python train.py --d_model=160 --n_kv_head=2 --head_dim=64 --norm_place="pre" --rope_base=10000.0 --init="uniform" --init_std_o=0.0121 --lr=0.00255 --lr_head=0.00629 --warmup_steps=25 --schedule="wsd" --decay_fraction=1.0 --final_lr_fraction=0.0 --batch_tokens=16384
MLP neurons of a small language model. Each row is named by its layer, matrix (up: input weights) and neuron, and shows model dimensions 16-143. Each number is 200 + 30 x the weight over its row's rms, rounded and kept within 0 to 999.
After each neuron's rows, "fires on" lists the tokens most often at its 100 highest values on Wikipedia text that the model never trained on.

L4.up427,168,201,177,224,234,196,199,220,193,163,223,163,239,205,203,229,188,135,170,253,244,222,152,226,210,180,197,190,237,150,222,228,205,234,222,237,157,235,192,240,189,222,181,169,213,209,199,223,143,218,168,199,247,229,276,210,153,184,182,211,256,169,204,178,195,231,209,159,188,211,221,256,251,185,208,208,161,206,187,153,220,172,172,203,157,188,240,156,189,215,195,190,185,184,150,179,230,154,217,209,163,222,224,200,223,234,167,138,184,209,201,237,209,193,235,214,178,199,154,176,227,234,204,219,196,165,230,181
fires on: "all", "port", "it", "our", " National", "th"

L4.up395,190,244,216,209,178,199,155,228,194,246,224,202,182,223,142,212,202,198,199,211,168,175,246,182,232,225,159,231,266,249,180,195,167,181,203,223,229,153,207,214,172,179,186,210,145,234,179,178,166,187,185,151,202,197,190,243,173,186,164,192,180,161,169,192,196,164,234,151,186,232,220,182,200,227,244,161,183,184,163,202,168,234,267,192,211,255,176,200,192,208,189,170,229,201,201,204,242,199,196,206,193,196,136,154,201,241,259,169,229,181,185,235,190,217,225,223,206,207,244,180,204,223,256,193,249,143,195,217
fires on: "9", " d", "ated"

L4.up398,220,178,168,245,204,176,215,183,180,188,288,181,179,224,217,172,235,164,194,203,189,170,184,268,192,193,156,206,209,131,186,231,175,226,198,204,187,262,233,246,189,259,200,174,138,198,244,197,184,158,198,186,131,169,214,190,215,190,196,184,167,197,227,197,153,210,221,187,195,177,156,219,204,188,211,177,210,194,147,216,237,176,154,201,181,215,213,200,168,222,183,187,191,174,142,224,223,218,195,194,198,225,192,189,189,222,221,130,162,197,186,252,278,194,205,208,200,184,243,194,202,228,201,132,145,158,229,193
fires on: "or", ".", "-", " res", "ap", " b"

L4.up584,182,164,175,172,169,231,110,209,181,176,154,213,201,217,184,191,194,233,264,184,204,172,174,275,273,202,192,181,174,229,142,182,194,210,158,228,191,190,212,176,227,181,202,189,205,172,224,212,145,198,216,212,264,236,224,215,192,222,235,163,169,206,176,228,216,165,165,222,243,193,222,243,188,191,209,232,169,159,203,197,125,231,174,129,150,207,233,224,223,184,194,218,175,208,166,210,171,218,196,265,221,206,199,168,188,177,193,180,198,198,179,168,195,216,172,214,203,184,238,196,182,181,200,193,234,181,229,232
fires on: " ==", "id", " and", "ver", ",", "rib"

L4.up636,216,204,259,231,213,210,189,201,183,195,182,194,255,213,198,169,228,239,192,127,240,214,186,220,274,194,222,169,222,226,173,210,220,199,253,193,234,187,179,222,226,212,179,268,160,188,208,194,159,226,189,174,192,250,185,231,146,185,151,253,227,206,187,184,213,140,198,242,224,197,172,196,215,152,234,228,278,203,203,201,174,204,180,238,215,254,217,187,279,145,201,139,217,204,163,189,223,140,196,195,184,245,180,185,182,190,161,202,176,190,167,241,197,218,216,169,194,209,221,181,214,184,216,173,221,154,215,180
fires on: " New", "–", "9", "mer", "inal", "ed"

L4.up402,213,169,222,161,207,191,209,155,214,217,180,203,150,238,191,222,203,185,210,219,158,189,218,195,194,200,218,182,217,182,208,204,234,263,207,214,217,239,245,203,221,189,183,224,230,205,206,202,203,209,120,183,245,233,188,207,156,266,229,178,205,198,204,214,132,170,244,195,191,227,137,137,237,226,191,137,247,203,175,257,250,118,164,213,219,162,236,251,213,163,211,135,199,175,162,168,187,204,205,205,122,230,180,215,177,238,214,259,187,221,191,195,176,210,202,225,144,212,205,223,213,159,246,207,202,224,197,167
fires on: " cl", "t", "ill", ")", "at", "or"

L4.up295,153,181,188,246,176,201,203,171,219,192,145,206,206,196,187,171,190,170,159,139,213,168,246,147,257,182,181,188,185,226,201,154,173,185,228,209,221,257,196,168,209,199,212,230,187,167,221,210,155,178,195,183,216,188,195,157,151,292,216,218,122,222,232,172,254,189,215,193,226,153,217,210,231,198,222,223,185,246,178,234,155,228,185,241,194,277,242,212,160,161,187,187,244,186,220,109,219,217,186,197,203,198,232,211,230,225,202,227,213,207,215,175,207,184,199,170,157,196,181,149,196,193,245,191,183,219,231,213
fires on: "b", "ut", "ab", "c", "ot", "ri"

L4.up410,204,155,186,190,196,244,191,191,159,178,207,214,208,237,198,116,213,170,193,181,192,175,200,175,181,207,184,183,192,205,252,216,216,225,209,224,211,221,141,187,227,227,165,163,235,171,219,200,270,161,180,191,185,211,223,191,234,159,229,237,211,183,172,265,153,224,220,218,151,230,222,211,203,220,208,238,255,194,178,181,228,220,151,158,219,158,238,220,212,227,215,195,215,192,167,204,187,192,137,184,204,163,195,221,214,217,158,191,206,220,192,148,213,175,185,133,259,206,205,191,240,208,202,204,237,260,202,179
fires on: "et", "r", "end", "ers", ";"

L4.up426,226,177,221,178,179,226,192,187,189,227,156,130,114,182,163,156,227,220,222,214,176,206,196,188,240,211,245,185,154,230,225,218,160,217,165,247,169,231,199,203,204,195,159,209,195,196,231,244,170,257,169,175,181,181,206,177,197,161,182,225,202,95,120,189,143,172,206,169,210,151,198,165,222,193,193,222,153,208,196,190,177,189,247,237,135,255,202,172,227,184,196,142,206,203,183,223,158,216,197,188,198,146,239,207,197,215,171,193,193,170,195,204,177,178,160,192,166,207,166,207,206,214,190,143,165,183,211,205
fires on: "qu", " comm", "f", " qu"

L4.up249,200,183,231,162,207,171,241,226,187,154,171,174,144,192,186,211,179,168,211,234,189,156,167,230,177,224,148,169,153,196,242,262,229,229,149,204,203,231,184,226,180,185,193,184,220,159,249,182,186,203,129,179,220,183,168,156,182,208,194,172,212,184,222,230,211,215,224,169,186,170,221,189,204,201,222,222,220,137,184,174,163,190,208,208,182,200,139,243,204,186,162,206,154,215,218,189,156,212,229,157,182,188,189,210,195,167,242,197,167,143,180,172,174,243,209,169,137,195,248,236,115,142,173,236,208,199,213,208
fires on: "ate", "im", "em", "l", "ul"

L4.up143,204,189,176,152,180,222,143,207,211,201,190,192,214,207,178,220,240,151,182,210,157,187,161,214,199,190,169,210,184,210,214,201,238,252,228,198,283,260,193,188,199,152,189,285,246,180,265,248,215,184,203,239,256,188,208,223,174,202,176,246,155,269,178,263,183,185,138,200,235,228,171,216,241,229,189,164,237,154,211,149,206,203,241,172,179,178,249,210,227,218,185,211,209,145,198,197,207,201,205,184,195,181,179,216,224,184,195,209,198,173,222,200,209,174,219,230,181,200,187,189,211,122,226,137,210,142,190,180
fires on: "d", ".", "al", "os", "g", "\n"

L4.up491,132,186,186,178,213,212,181,224,183,209,165,220,185,254,168,198,235,208,268,186,150,203,152,259,233,201,165,226,223,178,191,164,145,165,221,252,187,213,242,229,172,205,244,204,177,163,211,177,208,174,176,215,163,189,219,215,207,206,166,221,226,207,204,159,176,199,229,207,212,204,255,185,208,194,236,217,256,245,258,198,226,233,171,210,257,187,197,235,234,198,245,192,208,203,202,196,184,211,170,194,223,150,203,190,202,175,153,205,214,194,205,172,193,213,119,177,190,164,174,170,178,227,204,177,221,166,195,208
fires on: " July", "out", " January", " August", " November", "ep"

L4.up134,229,196,162,250,205,165,182,214,201,224,248,208,147,268,185,227,203,186,209,155,223,213,203,254,157,235,165,223,203,146,180,171,228,193,209,159,230,212,196,159,228,180,166,212,157,240,143,255,175,183,185,178,215,245,232,218,214,204,192,184,203,183,248,146,194,201,206,152,260,230,227,191,212,236,229,153,220,245,199,165,179,237,240,240,234,198,248,172,186,205,205,185,239,226,210,243,186,180,178,160,227,196,162,205,181,196,246,205,209,207,149,124,217,149,165,194,181,173,210,179,189,216,249,179,263,214,139,152
fires on: " |", "b", "at", "s", "ail", "ect"

L4.up71,198,236,191,181,164,168,193,226,188,146,273,167,215,226,232,258,211,199,194,184,209,180,302,208,239,177,222,241,203,138,230,195,201,197,175,245,227,197,187,238,208,267,151,202,229,170,194,187,169,181,181,148,212,233,270,193,207,196,211,176,221,220,211,198,160,164,172,225,208,227,229,228,203,218,194,209,174,166,171,160,167,233,217,212,251,188,228,209,155,163,192,205,217,247,176,201,221,170,245,239,223,192,206,181,180,197,248,218,276,210,238,229,214,157,176,187,203,236,211,208,183,220,216,228,202,250,242,188
fires on: "our", "ron", "H", " of", "ist", "it"

L4.up592,137,178,139,176,229,191,193,173,190,186,205,196,225,208,200,158,233,168,199,107,175,185,158,178,219,218,202,205,158,176,243,149,184,194,265,215,161,164,222,195,238,180,190,226,186,209,193,199,226,174,146,167,173,240,189,190,230,209,199,149,174,184,197,235,182,196,235,165,171,174,217,195,185,252,219,220,172,203,198,171,230,155,203,219,226,218,173,197,147,194,182,196,229,271,184,135,268,226,258,194,171,204,198,215,204,206,219,238,214,186,218,177,223,211,194,229,157,242,217,188,180,216,175,169,167,193,246,260
fires on: "0", "b", " ", "3", "5", "d"

L4.up37,214,202,219,238,169,194,237,215,230,221,164,217,155,233,157,217,182,202,177,207,234,204,219,167,193,232,140,186,142,147,211,208,169,193,247,185,220,205,252,167,182,247,200,150,194,226,173,180,191,169,228,216,228,178,255,268,206,156,231,213,264,121,238,209,248,215,178,188,168,208,179,152,156,226,211,183,223,235,181,163,217,225,135,207,169,185,235,228,196,208,185,215,136,233,206,169,181,243,173,192,190,227,190,218,208,179,207,224,214,246,225,224,267,167,195,196,225,170,219,182,218,175,180,233,209,196,212,187
fires on: "t", "th", "ed", " (", "\n"

L4.up283,230,224,173,183,176,194,218,174,189,266,167,244,211,189,250,155,199,198,231,193,249,211,195,174,235,153,196,262,197,205,195,173,208,218,175,183,210,206,172,189,231,229,241,217,195,174,221,205,167,178,212,211,196,155,230,231,148,178,203,203,218,200,218,214,178,233,182,298,171,253,198,254,199,178,185,230,231,191,187,231,179,235,242,196,177,198,173,193,174,246,199,229,206,226,190,202,234,234,167,140,179,231,216,206,227,234,199,214,170,181,167,205,121,209,184,259,236,240,252,254,259,178,202,164,196,220,178,223
fires on: "ear", "id", "ct", "ev", "ip"

L4.up637,191,188,213,196,228,178,233,202,199,221,200,166,176,190,193,192,203,148,161,210,207,200,197,193,216,130,222,166,252,163,189,193,200,225,228,191,187,217,209,196,157,206,193,206,169,209,201,238,211,197,159,176,180,196,206,147,236,253,263,215,270,216,184,181,212,234,198,214,216,131,123,192,237,221,214,229,205,169,171,197,195,212,220,191,192,198,164,237,186,237,202,233,138,157,222,179,257,207,201,193,201,208,201,219,194,194,163,167,170,187,153,234,194,221,253,245,208,201,217,225,230,189,170,203,184,155,192,170
fires on: " |", "\n", "or"

L4.up85,236,176,203,240,194,200,221,171,193,250,243,185,169,211,150,188,221,179,232,177,183,164,275,297,232,212,242,239,254,211,146,172,215,211,175,256,249,211,199,173,210,165,243,175,212,246,198,175,222,217,179,150,253,197,231,208,173,154,185,182,144,196,177,239,204,249,234,218,185,189,210,222,186,214,174,190,207,216,183,160,255,177,236,226,170,161,241,211,160,191,204,178,228,226,202,202,198,188,203,208,173,233,172,211,188,207,155,147,227,190,173,194,228,226,171,180,220,231,250,242,197,215,216,196,213,232,242,166
fires on: "v", "n", "ime", "ill", " d", "o"

L4.up284,193,246,169,206,162,220,252,178,203,174,155,159,181,282,214,184,208,215,207,180,191,190,195,201,198,183,130,221,205,199,181,210,167,200,217,181,202,221,194,249,165,213,233,171,180,183,216,197,265,164,189,193,193,224,187,217,155,209,135,170,193,170,152,171,140,205,215,238,198,191,154,176,194,199,206,175,227,221,189,178,179,202,188,246,163,248,184,173,227,203,187,218,198,244,172,203,166,187,219,184,251,162,187,206,220,174,170,155,239,180,178,231,201,202,215,236,117,186,209,216,162,234,174,215,217,232,243,257
fires on: ":", "v", "ed", " is", "l", "il"

L4.up344,136,176,198,225,230,207,169,221,214,154,176,155,198,219,178,184,186,188,178,206,196,217,211,231,229,221,157,240,268,188,271,174,224,208,213,204,241,192,224,182,214,205,205,226,252,246,187,195,237,223,202,217,221,142,164,137,204,211,203,175,201,167,182,191,192,237,229,179,219,131,187,142,156,232,196,231,219,206,186,248,202,191,162,258,139,221,230,136,172,240,172,173,176,228,231,214,202,231,211,209,166,154,191,213,235,186,209,145,184,157,208,208,206,220,219,220,204,226,184,223,246,211,159,190,223,179,219,217
fires on: " by", " from", "e", "th", "ch"

L4.up311,212,208,225,153,128,234,214,172,232,209,229,191,143,230,236,170,202,231,165,223,244,238,231,177,223,149,198,193,243,209,212,213,212,209,181,187,204,172,251,193,186,228,182,169,150,201,157,177,185,162,163,226,202,199,158,172,215,182,193,226,173,180,207,195,211,199,194,164,259,183,238,209,210,197,220,179,222,186,169,194,214,200,261,263,171,213,152,162,175,161,205,180,167,220,189,172,255,273,158,153,167,207,174,254,209,196,188,158,238,214,211,218,175,199,206,167,211,239,192,189,206,150,227,233,242,228,221,202
fires on: "s", "if", "our", "ime", "4"

L4.up365,207,196,184,216,178,238,168,148,228,182,193,199,194,190,174,166,183,156,267,195,207,193,256,204,196,171,220,183,178,242,215,264,204,241,218,146,185,217,189,194,186,172,136,184,196,167,252,213,202,227,243,212,249,179,183,217,245,87,129,211,153,179,205,189,166,168,163,209,218,169,184,208,196,222,192,227,253,239,189,251,215,181,235,203,153,198,200,236,162,222,236,211,186,193,216,171,196,189,163,218,240,217,222,241,216,260,220,185,164,202,224,243,188,209,200,200,182,199,222,175,211,231,135,169,181,145,249,178
fires on: " so", " dis", ".", ","

L4.up88,191,216,202,129,217,248,235,204,239,160,239,122,191,185,218,275,195,265,196,252,216,174,202,210,217,183,212,210,220,139,201,167,194,153,186,155,174,189,194,193,158,216,219,151,171,187,244,195,228,201,223,181,247,196,207,205,167,156,193,214,224,195,181,239,200,163,167,202,173,218,186,154,216,208,182,172,209,180,204,178,180,201,253,186,189,168,216,176,170,237,157,183,145,243,174,173,241,206,202,196,201,211,203,220,235,204,195,230,205,234,189,267,213,207,144,199,222,171,210,237,169,215,192,208,213,179,207,149
fires on: " pl", "pr", "p", "el", "urn"

L4.up68,190,176,196,211,214,161,208,236,212,183,158,149,176,208,176,202,223,174,176,183,175,172,204,218,187,168,159,191,224,141,176,170,164,278,198,204,202,238,234,162,199,172,164,226,193,251,198,229,200,139,183,177,210,171,233,248,220,166,234,196,164,221,151,223,153,247,219,186,257,215,159,240,179,209,174,178,223,218,142,219,176,180,205,217,155,180,171,188,166,216,195,182,205,233,198,214,167,243,210,230,196,225,188,201,198,202,230,189,207,195,241,186,226,201,256,213,214,202,232,157,209,211,185,157,293,173,201,227
fires on: "or", "and", "b", "ed"

L4.up330,208,183,180,234,230,198,179,194,236,239,253,203,214,161,200,181,178,236,209,181,217,240,163,198,165,238,250,209,185,176,179,197,293,220,197,228,212,245,209,212,168,262,231,195,199,213,232,218,186,201,183,228,233,214,202,192,197,230,203,186,190,160,258,183,238,172,198,236,227,188,204,184,251,247,223,192,271,197,238,189,173,200,204,189,196,193,208,227,225,196,227,185,205,166,198,202,173,237,195,203,167,222,195,239,252,259,205,170,144,193,222,218,173,143,158,169,243,178,208,255,173,209,169,189,172,200,189,219
fires on: "'", " also", "ly", "el", " only", " that"

L4.up260,174,224,170,200,198,245,230,172,210,236,215,242,212,190,211,189,233,216,153,155,247,207,157,207,232,217,188,199,192,187,154,181,227,193,189,176,205,178,207,159,132,261,183,218,208,230,241,205,179,175,183,259,236,283,198,157,205,197,219,206,223,202,192,185,178,180,172,268,239,171,212,197,166,235,191,207,216,195,214,229,266,241,220,187,177,188,216,227,250,268,172,158,204,183,229,135,167,201,172,236,171,166,234,227,137,217,167,196,220,208,186,227,194,217,201,201,171,202,208,173,172,252,182,183,198,187,170,212
fires on: " |", "ov", "it", "end", "n", "g"

L4.up495,166,216,210,250,156,124,193,187,204,189,194,150,221,227,252,217,184,196,205,227,209,198,183,186,210,225,268,191,200,239,183,180,220,244,212,223,234,163,243,190,241,260,122,191,196,190,163,186,210,187,156,246,199,205,212,195,155,187,260,203,170,162,242,204,223,184,166,193,218,185,223,227,187,215,218,191,183,232,217,203,213,168,152,202,235,236,186,223,223,257,209,223,230,210,179,237,144,212,206,150,182,165,161,230,160,247,203,211,158,231,196,218,195,201,168,135,173,213,201,198,248,216,226,143,169,191,203,198
fires on: "if", "op", "ep", "l", "w", "f"

L4.up632,228,209,204,250,163,172,188,191,178,187,207,182,203,226,165,155,183,204,217,163,201,160,176,190,169,227,210,188,228,180,228,196,180,253,213,153,203,217,188,155,224,213,193,190,205,154,178,180,216,195,209,222,244,228,163,265,183,202,182,199,219,281,210,168,226,219,238,228,156,186,248,158,186,224,228,188,193,272,239,194,246,231,187,173,197,264,195,242,239,189,245,247,239,208,204,219,189,231,188,290,196,215,198,214,239,209,230,203,222,210,236,219,167,210,172,198,149,139,191,234,202,191,187,205,187,170,214,212
fires on: "t", " January", " April", " July", "ag"

L4.up60,194,178,152,210,232,270,180,207,194,189,189,185,135,176,214,242,187,199,225,168,186,196,205,159,192,244,199,236,178,212,201,191,172,193,170,243,278,212,229,257,209,203,182,187,228,148,197,139,143,211,194,214,185,210,167,254,274,217,179,196,193,205,218,184,180,229,198,274,264,227,199,170,163,172,255,166,198,189,214,208,162,241,178,199,164,218,244,217,218,183,196,164,211,211,213,244,229,182,156,203,219,189,214,202,215,207,225,193,203,182,157,237,147,166,192,163,207,176,163,192,191,187,196,159,175,151,232,214
fires on: " b", "inal", ",", " ==", "a"

L4.up76,233,141,145,188,252,226,279,196,252,186,171,182,142,153,170,193,187,226,163,221,230,204,219,228,213,208,171,219,213,171,217,212,213,142,170,220,204,181,199,212,215,224,175,170,211,229,177,209,190,206,174,203,185,265,208,191,191,232,237,222,208,160,204,215,216,141,180,236,172,141,207,201,179,245,193,140,222,210,132,188,205,193,238,167,198,169,203,171,242,231,154,227,199,181,222,189,202,182,191,162,258,228,184,214,173,240,199,201,170,199,249,224,151,180,192,203,223,196,213,203,159,217,199,229,212,225,142,212
fires on: " pl", " Tr", "pr", "iam", "ct", "f"

L4.up368,200,133,201,223,192,204,241,205,161,205,199,157,240,204,193,225,262,237,209,197,166,261,210,243,161,242,185,211,203,207,208,191,207,201,207,143,207,200,210,182,169,239,176,152,250,210,218,168,192,137,240,185,228,195,193,229,199,174,141,214,213,151,221,178,239,201,215,203,209,226,202,198,246,209,167,162,198,225,251,196,172,221,197,199,196,203,208,203,224,302,235,203,215,152,185,170,238,206,220,250,231,214,206,240,205,205,192,214,175,207,225,256,156,172,216,205,168,179,213,245,246,193,201,176,224,165,170,177
fires on: "u", " /", "b", "p", "el", " such"

L4.up631,210,295,192,192,174,186,163,220,283,212,188,147,204,217,185,202,229,260,177,229,188,184,192,248,187,149,211,221,194,208,196,213,240,204,227,229,172,161,212,167,141,262,229,253,183,224,177,209,202,211,188,199,172,213,205,188,198,242,247,237,217,195,217,237,154,220,215,268,187,212,252,167,173,236,226,186,192,178,202,226,184,225,200,137,264,224,152,159,170,218,167,129,206,153,204,203,193,226,221,191,148,191,178,200,201,194,193,250,193,203,193,194,193,220,184,171,188,202,185,198,207,240,207,194,190,221,218,168
fires on: "ep", "p", "ra", "f", "m"

L4.up31,260,206,172,169,211,196,180,222,151,224,217,176,235,220,167,237,232,191,188,186,204,272,212,235,188,205,143,149,211,216,165,177,229,162,189,195,224,170,204,192,268,174,189,205,182,214,174,246,185,165,158,205,203,206,197,230,207,180,227,177,223,206,209,181,171,199,176,217,226,211,195,217,209,211,222,187,171,144,163,234,184,211,243,256,184,165,197,181,199,223,208,187,174,242,218,186,223,176,183,194,139,208,222,229,161,201,192,195,222,262,175,180,150,179,166,232,206,185,178,202,227,181,168,179,179,198,144,208
fires on: "P", "S", "M", "A", "N", "H"

L4.up142,267,189,196,153,214,245,195,185,178,183,192,147,157,252,225,194,163,232,202,147,196,216,232,187,231,161,181,203,200,121,149,220,180,225,203,143,160,174,192,199,200,198,154,190,231,228,163,243,245,194,235,179,170,194,187,168,191,217,232,177,206,169,217,209,240,168,206,203,267,176,218,209,171,198,205,187,235,218,173,201,181,207,157,191,253,235,230,181,207,225,194,226,221,206,206,230,211,196,222,172,260,216,206,184,166,224,170,156,229,150,239,189,239,217,134,170,136,237,152,250,215,186,241,190,247,222,207,210
fires on: " sh", " be", "ect", "f", " by", "b"

L4.up388,161,268,202,189,158,213,178,232,273,199,190,210,205,200,176,230,214,205,185,223,214,231,205,215,171,240,208,173,217,222,178,219,198,243,246,223,211,213,186,221,201,220,179,204,190,236,222,243,189,185,265,190,265,218,208,123,205,240,245,220,202,216,190,240,175,169,205,207,192,210,281,186,241,194,214,162,216,213,198,171,134,176,156,205,159,196,206,213,170,194,237,179,187,173,204,185,220,239,190,199,224,208,220,190,161,206,185,191,198,251,205,200,170,197,219,180,233,215,184,112,222,224,227,156,184,239,246,232
fires on: "r", " which", "ri", "us", "ut", " also"

L4.up292,218,217,237,171,201,153,242,198,224,228,249,180,196,223,205,229,258,202,208,230,238,195,210,214,168,196,208,248,192,234,211,238,199,184,227,173,179,195,194,149,222,167,166,139,196,168,210,195,222,166,136,145,159,210,231,216,172,228,210,221,210,194,180,145,240,215,143,270,194,177,200,195,244,240,150,217,238,195,216,221,133,205,166,228,185,180,236,192,194,175,202,189,203,227,199,187,223,223,247,150,255,205,219,237,211,228,213,179,224,213,237,214,156,153,182,174,117,188,162,225,197,194,169,164,238,185,185,230
fires on: "ill", "all", "ull", "l", " cl", "ly"

L4.up41,192,212,186,185,175,217,252,238,269,210,164,187,248,200,226,218,192,195,214,226,220,199,145,244,205,187,148,163,188,179,253,192,181,236,203,188,224,237,188,132,224,240,147,245,201,218,181,168,198,165,228,218,212,224,196,167,184,173,214,205,162,196,243,220,136,214,153,232,248,216,228,157,207,260,170,194,214,190,158,224,172,189,164,214,207,201,168,203,216,188,214,216,145,233,140,164,206,209,197,154,177,217,218,181,208,199,207,144,163,203,226,188,167,203,211,241,256,179,198,223,216,232,192,174,176,206,172,143
fires on: "ich", " h", "H", "M"

L4.up564,173,243,228,207,259,234,195,180,165,205,206,230,250,182,197,155,185,206,191,188,171,182,229,166,225,186,227,252,175,201,229,188,182,225,209,164,193,190,221,220,218,240,261,135,240,165,213,219,173,190,155,172,206,173,196,192,172,207,188,171,214,225,204,174,218,191,236,262,132,177,223,213,193,201,213,181,270,169,175,176,226,197,150,196,197,217,180,186,175,230,194,246,169,227,212,243,236,188,200,113,234,215,190,226,185,253,206,153,157,167,213,206,208,174,193,222,182,196,223,173,174,162,139,202,194,183,207,227
fires on: "per", " st", "4", "5", "0"

L4.up299,183,207,177,234,230,259,186,225,201,238,203,229,244,207,167,239,240,136,229,200,199,236,213,178,245,166,165,209,208,216,194,253,213,196,195,217,225,179,247,182,245,214,204,226,147,213,248,214,196,221,137,195,189,158,229,227,257,222,220,179,212,252,238,217,259,221,170,189,182,223,216,187,171,184,215,206,195,239,184,168,219,200,237,227,209,149,226,203,204,206,240,201,247,208,171,202,169,212,172,241,170,280,191,196,254,238,241,204,220,189,203,187,235,173,193,146,229,182,189,184,159,212,249,173,139,230,219,186
fires on: "ing", "ould", "'", "ly", "ad", "oun"

L4.up308,241,177,175,161,171,248,176,168,241,172,206,195,194,213,220,183,226,141,201,141,245,172,236,225,200,204,232,173,170,224,202,207,245,178,204,223,178,194,194,239,201,203,148,226,261,217,167,185,253,187,229,197,182,220,236,196,201,242,192,229,167,212,164,216,157,222,131,206,205,214,221,230,210,158,227,198,195,209,214,233,206,187,222,216,173,230,234,256,234,217,246,255,191,188,215,211,232,158,210,163,229,175,189,177,210,172,201,230,200,240,192,230,157,199,218,166,200,207,230,197,247,218,209,173,161,189,174,243
fires on: ",", " ==", ".", "c", " when"

L4.up567,177,168,152,232,225,217,232,227,190,164,191,247,213,165,201,218,212,177,202,200,263,160,233,196,201,207,186,177,236,208,165,245,164,180,212,215,239,203,172,171,264,206,226,183,188,199,180,188,220,224,223,178,258,184,185,223,225,198,199,164,158,187,230,183,230,173,196,192,262,113,210,203,212,198,180,186,240,280,216,156,177,242,185,186,195,248,230,220,185,195,178,206,185,241,209,181,172,209,124,196,160,176,198,182,231,240,211,169,275,197,203,169,219,216,184,154,178,182,199,221,179,245,169,162,201,211,194,219
fires on: " who", "ing", "y", "ly", "es", "ber"

L4.up514,189,266,238,182,235,171,218,233,167,209,197,149,187,242,145,246,232,191,246,200,189,171,257,271,204,222,173,186,155,161,217,154,198,212,225,211,246,178,136,217,220,247,191,209,237,222,278,188,218,252,211,197,260,198,210,139,194,202,205,197,158,216,220,180,150,219,233,236,216,218,222,200,238,251,213,157,200,209,180,203,192,177,196,169,212,245,175,192,235,195,173,171,176,207,203,182,200,207,190,167,164,183,208,210,162,218,147,235,176,224,228,237,139,178,176,149,218,210,228,153,152,225,225,196,198,190,188,211
fires on: "w", "ist", ";", "ord", " |", "^{"

L4.up268,195,236,189,210,171,192,146,190,217,202,181,223,187,226,200,208,198,191,199,204,209,186,229,196,233,230,193,173,205,181,170,187,165,187,177,130,185,227,213,148,196,224,240,189,161,144,204,138,173,146,231,197,215,211,158,173,259,196,228,165,197,191,250,193,261,164,178,170,216,197,260,227,168,156,249,266,176,229,187,210,200,228,223,197,227,232,218,249,220,176,202,250,143,214,187,228,168,196,123,220,221,238,128,240,214,221,245,177,163,185,173,224,185,210,184,207,208,217,182,201,181,149,161,231,194,162,208,207
fires on: " and", "h", ",", "-"

L4.up378,221,211,220,156,183,266,211,195,168,178,241,177,170,219,191,222,177,163,164,191,185,235,184,205,206,177,213,261,218,178,202,243,231,182,221,210,260,162,178,208,193,245,174,202,170,169,257,221,144,241,193,178,259,245,178,189,212,289,229,210,160,221,251,170,178,172,129,251,204,214,118,204,237,197,201,200,196,167,261,216,211,220,202,238,162,154,177,206,254,196,222,226,195,219,180,214,203,166,212,184,178,185,209,178,196,163,187,155,239,216,195,225,199,174,184,277,155,164,194,212,179,239,204,192,224,199,197,228
fires on: " is", "ow", "er", "ed", "ad"

L4.up136,202,206,222,162,221,258,186,186,234,214,188,232,231,262,172,195,203,176,158,210,211,222,218,220,228,229,202,194,208,202,196,259,212,187,151,186,241,230,225,158,208,224,178,154,232,182,197,189,224,218,203,144,206,201,183,191,216,216,224,144,250,237,206,199,207,139,259,160,213,197,182,241,220,216,187,234,220,215,167,221,157,205,171,195,140,218,231,179,191,245,196,169,209,168,221,194,201,166,172,159,213,166,179,156,170,230,146,194,221,156,122,200,149,194,239,188,238,166,230,244,208,228,236,217,180,195,188,237
fires on: "a", "n", "j", "x", "rom"

L4.up150,216,223,213,208,200,227,202,230,206,218,170,180,245,227,199,247,214,181,219,208,188,262,188,201,217,181,214,187,139,236,184,215,213,193,155,172,222,244,146,163,212,205,145,194,200,211,176,182,157,165,194,195,223,195,175,195,187,186,181,181,176,161,233,194,213,266,158,175,190,209,198,209,219,131,237,274,178,208,205,198,237,193,210,250,202,215,190,220,210,173,206,256,219,189,119,238,157,211,207,224,217,206,149,172,159,179,177,163,229,211,203,201,176,141,214,219,170,146,173,240,210,168,151,232,211,184,226,182
fires on: "h", "d", "st", "ed", "ah", "t"